config.yaml
n_layer: 26
d_model: 192
n_head: 6
n_kv_head: 2
head_dim: 32
d_mlp: 768
vocab_size: 2048
activation: "gelu"
norm: "rmsnorm"
norm_place: "pre"
norm_eps: 1e-05
positions: "rope"
rope_base: 10000.0
rope_fraction: 0.25
qk_norm: false
attn_scale: 0.177
bias: "none"
tie_embeddings: false
parallel_block: false
init: "uniform"
init_std_qkv: 0.042
init_std_o: 0.00583
init_std_up: 0.042
init_std_down: 0.00291
init_out_by_depth: true
optimizer: "muon_variant"
lr: 0.00839
lr_mult_o: 1.5
beta1: 0.9
lr_head: 0.00573
grad_clip: 1.0
warmup_steps: 200
schedule: "wsd"
decay_fraction: 0.694
decay_shape: "linear"
final_lr_fraction: 0.0
batch_tokens: [16384, 32768, 65536, 131072]
seq_len: 256
doc_mask: true
train_tokens: 178600000
steps: 3821
dataset: "wikipedia_en"
MLP neurons of a small language model. Each row is named by its layer, matrix (up: input weights; down: output weights) and neuron, and shows model dimensions 0-191. Each number is 500 + 50 x the weight over its row's rms, rounded and kept within 0 to 999. Numbers have three digits each.
Before each neuron's rows, "fires before" lists the tokens most often just after its 100 highest values on Wikipedia text that the model never trained on; "fires after" lists the tokens most often just before its 100 highest values on Wikipedia text that the model never trained on. A number after a token or word is its count.

fires before: " |" 34, "==" 18, "A" 8, "The" 7, "In" 6, "===" 6
fires after: "\n" 62, " |" 36
L11.up394:548481533465585584559480494493505492446549570523523490526487515575509513475469492579455507609458500474479521549462419484421528431544524545525522496451456505504459557554529518568520477531461464574474416480533479562411579456679494504518490541587410390605460604537533464575517502506516586475460432594413477496436494492483573600527462529500541405493506462577544486500493425474474522364516444504538443510514568460476457492465455508412484569477539560619481606472505535512518488485585448486427464447483505447548491496485517394477538458513491492473495536567474551579559545497513479530
L11.down394:522433429453485480506507482438426508481503534524402428433468464506546537563521475489462539407480505518548506485474483492527534421471538489502533424534480453369446547464518565532492486501569454457501453494539431464455476443508594451556466488688518495561517511504535557595477511495514523461447477437522544550304517487515563432467448493526474517539515479484523466527502426499509570239451512593509490524382552518513510434508488554480459533473432561439527433528512497528516415510548496519508529497560549424534507489494548563516491437500525559494490531477534472462515506506545437442

fires before: " |" 40, "th" 5, " medal" 5, "an" 4, "port" 4, "%" 4
fires after: "|" 16, " |" 15, "n" 11, "it" 6, " a" 5, " " 5
L15.up352:552504557489447519510462432534537545498511534525435499576438498501476471480575411567586503534521524473543476534533537458464532449585445455577448525561536517503568486490517611525515520520468491501507514526499509442492576481475485445533486596415447528536573555449516419487569473512440476474520543448542578569583497508600474558455354455627444505548495546454494618472443447674508500490471517561525453526461495468442434483500368560457492497458540549413448531506548538459429451495539521455580450565479465497521533444455476529577466507492546502486517494441468475492408404457493381502
L15.down352:479503514493483546511579439549531512455498549533500433434523446610498538568474459474494495456533505463496591440443492504494473511509573510545436465524518434550478490496565528478535491516419337388489457475411399557454467432503491500574534643449487572496478566425494443578459494493453397509535527564476517447457506583558516544511556575533567559517556559518456562529501486474455538514484518559502488494441493461538460434577401518509494537570595501450451514413483462448481432556523458477525492543546536430411530551508435463556421415493560501535440452441468543475465426469468386413

fires before: " |" 40, "\n" 22, " " 5
fires after: " |" 43, "==" 9, "0" 6, "---|---|---|---|" 4, "." 4, " ==" 4
L11.up433:515488448549605458465543416549439544501465434490460480522473573491515433422495529471383503529471426517434439559494514532539540487547590541518477419517445516464502471555427467508538494492512452552551559541548391528454525604561493510439501564421468509447466506589474454487499555557447510542432494483460507428369562528433630473581499523479515452514585498503558546488466535517513476579544551569605548485492448415531481436487438534498508479499581519544590381456540463529545571424519425529502492470409478435455513570600527560518477428515510521562452463515551520586572490470495518536
L11.down433:468466454446454502508538492514512479529556551522523464571428438589512498478561589529550518465521521517564555474483371491549539482434515454429468471447543477460501471577455499387528496445483448490504522437459470440392502404551525490581492432614450451496536607400615431466512493461512473408541509441564473505450450513492466439447516374529465458451483553427457462488465530444582463495585536533503487529438518444496519552467464447478492461525418482455458480535491442457474538416540469369526489571461538565509522465544592477504575495483425513556600591507455518496427574526437520522

fires before: " |" 40, "===" 20, "==" 18
fires after: "\n" 56, " |" 42
L11.up743:487557503528517476510483487515445506484426438484561462496526549529513465472488434446458486506491477522465552541496534593491552404482432583473505544511474446501490610590474513533492515446628443445424420519492475493470554523535474524575511438619416362443511503573536434575553493572544632534494536554521493450441493487538599498477501538567386497556529435528602416494482505392388532471492422544535379574466595515542490455531427541406500519457467556505531541534468518501498476494581522515483428462483522436465585521435470489542470437457477548495519580474498495533511436510494469533
L11.down743:529553474511587473475504517495508515451427472481495497476506517482522476496523451441506537429489505516516532509502525452502507474479490563511499495551458455495533513600500491533492489446606517442459433465471458501503567467520505470520493423804477431490500505496513517549575497548508597539557495511539488442323559520506656520476476520477435557531514490529547517475457459465505519280529439523533444530446577492540519487490422529451614526456536554504505505554464507519500455432562494489514510569487502419443533483461477504514466494490469538557538589475473507533492424498465436536

fires before: " |" 32, "==" 22, "===" 9, "A" 7, "The" 7, "In" 5
fires after: "\n" 66, " |" 34
L10.up314:410519513493532453519509473501451485547477452505487517537558510486509507466531470455459514527483526533499585518512504479500504366589526553498513557517449485553404569549445542524465549453639445462483394489515475516441556507603488536571538421621370394464489523552498417550574506562528635508494460523546548493451496543529637481502511470485393502536559454573559486447478487460496479434521452511533445535487593472628469448542404562462548471481498588543565516554539454512481506508584514499521502506483494452505556490420489487564482412457462528473549552507457527535483506599532485598
L10.down314:486472484494568468504472460461463520486451480472475473475467498534565495464545490458432530433470486483515554493551541488512523442491476544493442519530492478502462507497497542507486508411584451504503368466503462482490560502615513475525468438705478411470492507535523449537576522491524617533546516543535487468293465546506710491486459508478442551544496517533565465494416495436519553304488433541509428520456609446526494526484387540487620480458518568531560445528468499462501507520542510477505425515509505462469508469446485484475455455514455505528520526495458501523518474518486481558

fires before: " |" 30, "=" 10, "===" 8, "==" 6
fires after: "\n" 41, " |" 32, "," 11
L12.up351:500569533486564448482528532454475440473361514468494441494512455459596463443523564402562520492419576487518602569402514511557535468499514481524482551608526512537570516521540458501530507420487430498497454518565473487517451506533509529552463515611454477620451406459559507505435485457502544582485479506480433601543559492564595496523529506493371507474574417567505549522470525506406526401489492493561417510505536549477521506558521514463513431502471484572503550502570523535479482471547490508425468542494516505529484484481357489625437392479582541548588455480504455445464473517527438543
L12.down351:533477481502483415519478441529548502500460453459533601453446498514497509531484483527512587484582557579564477504523565421529456524493500496519484492455463600536555539539574536498476465451499465467442535431567556504533518516492482527473493423611503542498430595586462489534563517507443448522548520522538501471439594494511487535526492479447483530486443510548482403454479420489496483235560535520571555527530491543528521597460512507451515469489487446395609483628513458512473461526423559441544593528484506443484481486470572549492546525468475508439487432409458442519591556496534555429

fires before: "ur" 14, "re" 12, " |" 11, "ure" 10, ";" 8, "ru" 6
fires after: " c" 24, " Re" 23, " a" 13, " C" 11, "C" 6, " con" 4
L4.up473:556534470497412526467430598475473417463478471477453575418502441519513533470479519529546485519495460460463449508491536449526478529515530475476485441561387475430591485541531430500529436443502396503482562494545564462499576467378614555525517569429464523487575545500501447452515592512435490454506487537449544437538503552524541570426543563485508527435488463543459527563478535455480476552527615464514465524485530513443510410592502511456352406538513517588514540567583386478572475454466519483515430453576457505589531552502485503509517402563563417531512532494411491535495580503539513562
L4.down473:360535425531541462552561529572521453424504540469511576413492510469508551479484523474560610456505568495548460545526479434490556426571453545499425439423476529534453493587503473538474411544463488427515497434502457529530506470527579515456593482576492357487550540423522435598374546413423564442506553499387486519373493549577436431438464483527508527498414524540478571513450498472501506468481559433568525535480445547557486520473465460562421467448475456459487515473480572486508511459515497491556543441514518532481558494488461486527442480452470543518461403499493435490507440604492536442

fires before: " |" 96
fires after: " |" 19, "." 15, "ist" 8, "c" 7, " +" 4
L21.up199:501452608521443490567475511432497435423578539508457513546514554523596492608502515545502510474513514487527451505507557389523467389542536551458525520480530522498486530507487556423403443371493477470516579545461437483477505505543468471466471486396502481517570457468466461600511497557421579483452465514548531514587489406583555482457521479564503508446577446527421455445549438510548605500510448548524526500507595481422406446569556597515553438464516538521434534432475546409498440474533476533438419535554510423463555484430509431475496472538500419562476594551446468505429430535502471480
L21.down199:536543531466453493459498516525450587475522387487547469466458424608497480418496447496527507457501424473614501481491495313527491491507422496601515539560455452613486521437575471594460512523502494479491516478522502465506447539448404381485460520504515419552412500459537530519507480435418470502512494587412460465528473561400449476487505526540424516499526482440563461495481580431452438388463544496534501468441493495506607489492433514570430515513481549508586485491495570507334454513522474543557510474451493583532431521494556507470552564533480581514531552513544491488579486496452484515

fires before: "\n" 67, " " 12
fires after: " " 55, "." 7, " 0" 4
L15.up582:537440501536563536539497465488466582525472456527594547484460419533520586493548420536321499458486443495513480529513499493438448471460466495595439525561492501461531545578490473492528512572457517627582492528491546516436571425474604503424566466385518429589504505561527510573492526508475542477513488515528592497354478552479504485553423429444562416512537433528534441472475542466493480490480567544463478438455468503422594467539494392463522607485542531475476490480597435570541505533553431482487483464464534402461496502484422503471543470571579486502471513570495496492492518512514605491
L15.down582:596558504532515449484483528546477515539530547495471572489510498492541483504536553507477483413454424524510478445522538571524436537479466523512476514507511553456516508648541534491579444635441528498475590485584572568458462535453513464497527545481569443533524448483525499512421479452517460506500511407642411522254502494466460429498519518478512448423547539559483482565468499489618558379547482512447577476486411569469487533530558501534571521551458520466511523576444546528517621510507509390505500467473536591472495483519492491576494482458475482517545508502425507530497537476539557513

fires before: "\n" 65, "ic" 8
fires after: "." 69, "at" 9, "as" 8
L6.up237:455396410520516522500567467472447495493535405532534521431549564566560552482526454561385443479423436439537419517487496522450434433401496454537457533531487610470531514524493431552524514490523540510452504462461522494503449496558549446515551481367579577439512558492432444588469487454539537502443534544483522479410466625506522571521426508565509490492541454382510528517455509480489478511578524541413464449446499447478465521509434454512494470490509489540468539482534461493574544551598421427500466507504533441508513504490527501523487447593571586628406409535546472480500580410452551467
L6.down237:535552517503555466424465519491505562526479617538487464598470459450463479483453599565465545433463521524531551505421473483550521424390619501472457526364531579514596499508564515483564521468550539556510562434508408542566581416458545461421543509386506408528513476485510437468475525520525500450454483511551537491413525522512510551489515497521500479474394586415558525512549532419564549453490493494537436589517467478501548602491606496551543522517482517468472464500557452529477548437478570478452534492447570544485475499483510449419479532512453552597541488450426498459601429538547486411

fires before: "\n" 49, " |" 33, " " 8
fires after: " |" 36, " =" 18, "." 6, ")" 5, "to" 4
L11.up240:463537454589569479465500493533439543593502479589438568499474523510515505522556513498396498476448445421568434537505483495476498476392463486505487530509418645489494542549534497518495596530498467488513530532525466541482546514459502410465530466470517545421534454605482395527511409554476601522479501489462470454394457478591555453530496497453466488510518518477614454551515532488431517525487460494465484501382421430490425483545369381488500505450557536502522431468413391519555608418493446477536497460510572399431493479548507561549522488529528500507435493488525582568497506489445543570
L11.down240:558574458509537530491517486498523505472522561528503586526477473558456475411617564494515464490473499495466559500470561483495388484506452476444439537475519505551534550634553452570568481496551524454563530459464455528594450498610487527489542501486514457406455637456468443494499400518536522496558535487623546468384510554522507516494486454426458472445452579403541490447519589426554443423564541474459484551517464481435527529499429510516520447487477488583484417553490428513487539495492508458460457623449526507493572439528507482443476516449407489539547501392400432405506449559542485510

fires before: "\n" 93
fires after: "." 87, ")." 11
L7.up140:540491455539498453581514497471490510437491525542564528521518520495517448450467501525435509559475466454513389516522536463618527448556445465532547553546500549565449589489480476420517512546529393512454531518391486540538541477475550496573554514399594453497491517509408521619423474388558426587483518462557501511467487477526510518579534466467560406500450510481603414569488524526469488527571505544539390535529418520497412448535490524583616417536474476530486486491489524483504472514472463516523578472521538476539500477591579520545490446528383593469398468445541480573432481484418444546
L7.down140:567514340570555499536555590552426462456464530518532537454470519490489477484572591428536501526490509512469448456543533541502482556455538468511575519431405439476591515632529532501507561432445599464495588436542490405487510467567521470564518435450469452407485558529460430541483592537472544509524507504523569494351453469490511532503457468500535543452429505484485530508419452464561493429485472444542512539497407501399523512494462462535561541461444513425453578576452497469522549476528464506484497428468576454468478488579553476501454544420419533483503521432515407427558407529492472446

fires before: "==" 24, "\n" 16, "===" 14, "The" 8, "A" 5
fires after: "\n" 62, "s" 10, "==" 6
L8.up131:575528528528556515511501456523410566536506502492505510529569518498586494484456474520367536546559472455498464511520456460509560366494497485455407506548530546395418617473455445486524517440641460548558495422569495567568460463574515487473553473545499436470515498565528471588502526507557511523458531496470489480390491496491571488480478495481445544522515500503544560555495587525501517538555477567488496487448496427580473432522395451428574438454496556534565437535551423503533476500494403490410446554471425356567536496482516455586454431455515502538452438494456428563496522478419438536
L8.down131:497550427476508551515514561536515516503520607487507518529515549499456468478547524496456530437526500523499511535489501543527460504497498486512462483419516522462422527572529406517511549488597497441458473466521413582503550516658472533490496436611530440535447471493474404528542497495520563549523539507576536535262420520490596513442487546445447449479432498516504529518497532471549529329549478487532456579442542442503503482489416538464714474528443525563470456567478473486515548435509494433486494541475506436519532397511493498521497477463475513566569515513468489480464540552546491491

fires before: "ed" 20, "ure" 11, "ur" 9, "ut" 7, "us" 6
fires after: "c" 16, " c" 15, "re" 14, " " 9, " C" 7
L4.up227:501497555548486457547501593450535488506500568494492484492476433477458556466382473400422415493501440456535487530516510487544550428585541555511528457512446504481565418506482431431503546521459545580477458547469492463542569533521466545417392525414511510624452600451502502465511430521521579440475504486543557471544556544466525535432519527480532511479490535457447469459467424393484518507452573433445469591483512556465414437532394455467500476422565481510532590510552516506416571521550524520499542516636490457641493538431496550498471496399602546460427457494477502454430466480465511483
L4.down227:521514570539514510534476571411611501514491601526470569519460503526456513521497629494527580404504561507536537536504494490452409386546541521469526443556459485442555506520552463503525432451511505598548555524436525558526572479572524536448497573530462455622522554494515394557518491565528525456476503513444508493486584510474573433405517539426426387526647493468590492565513436487504539553498524442480413474590523537446457556584461506516456523516471543467542490504621486498573481525474473499491511483530487460557566478530508464543423511504410466463576539507452412575531475571460526475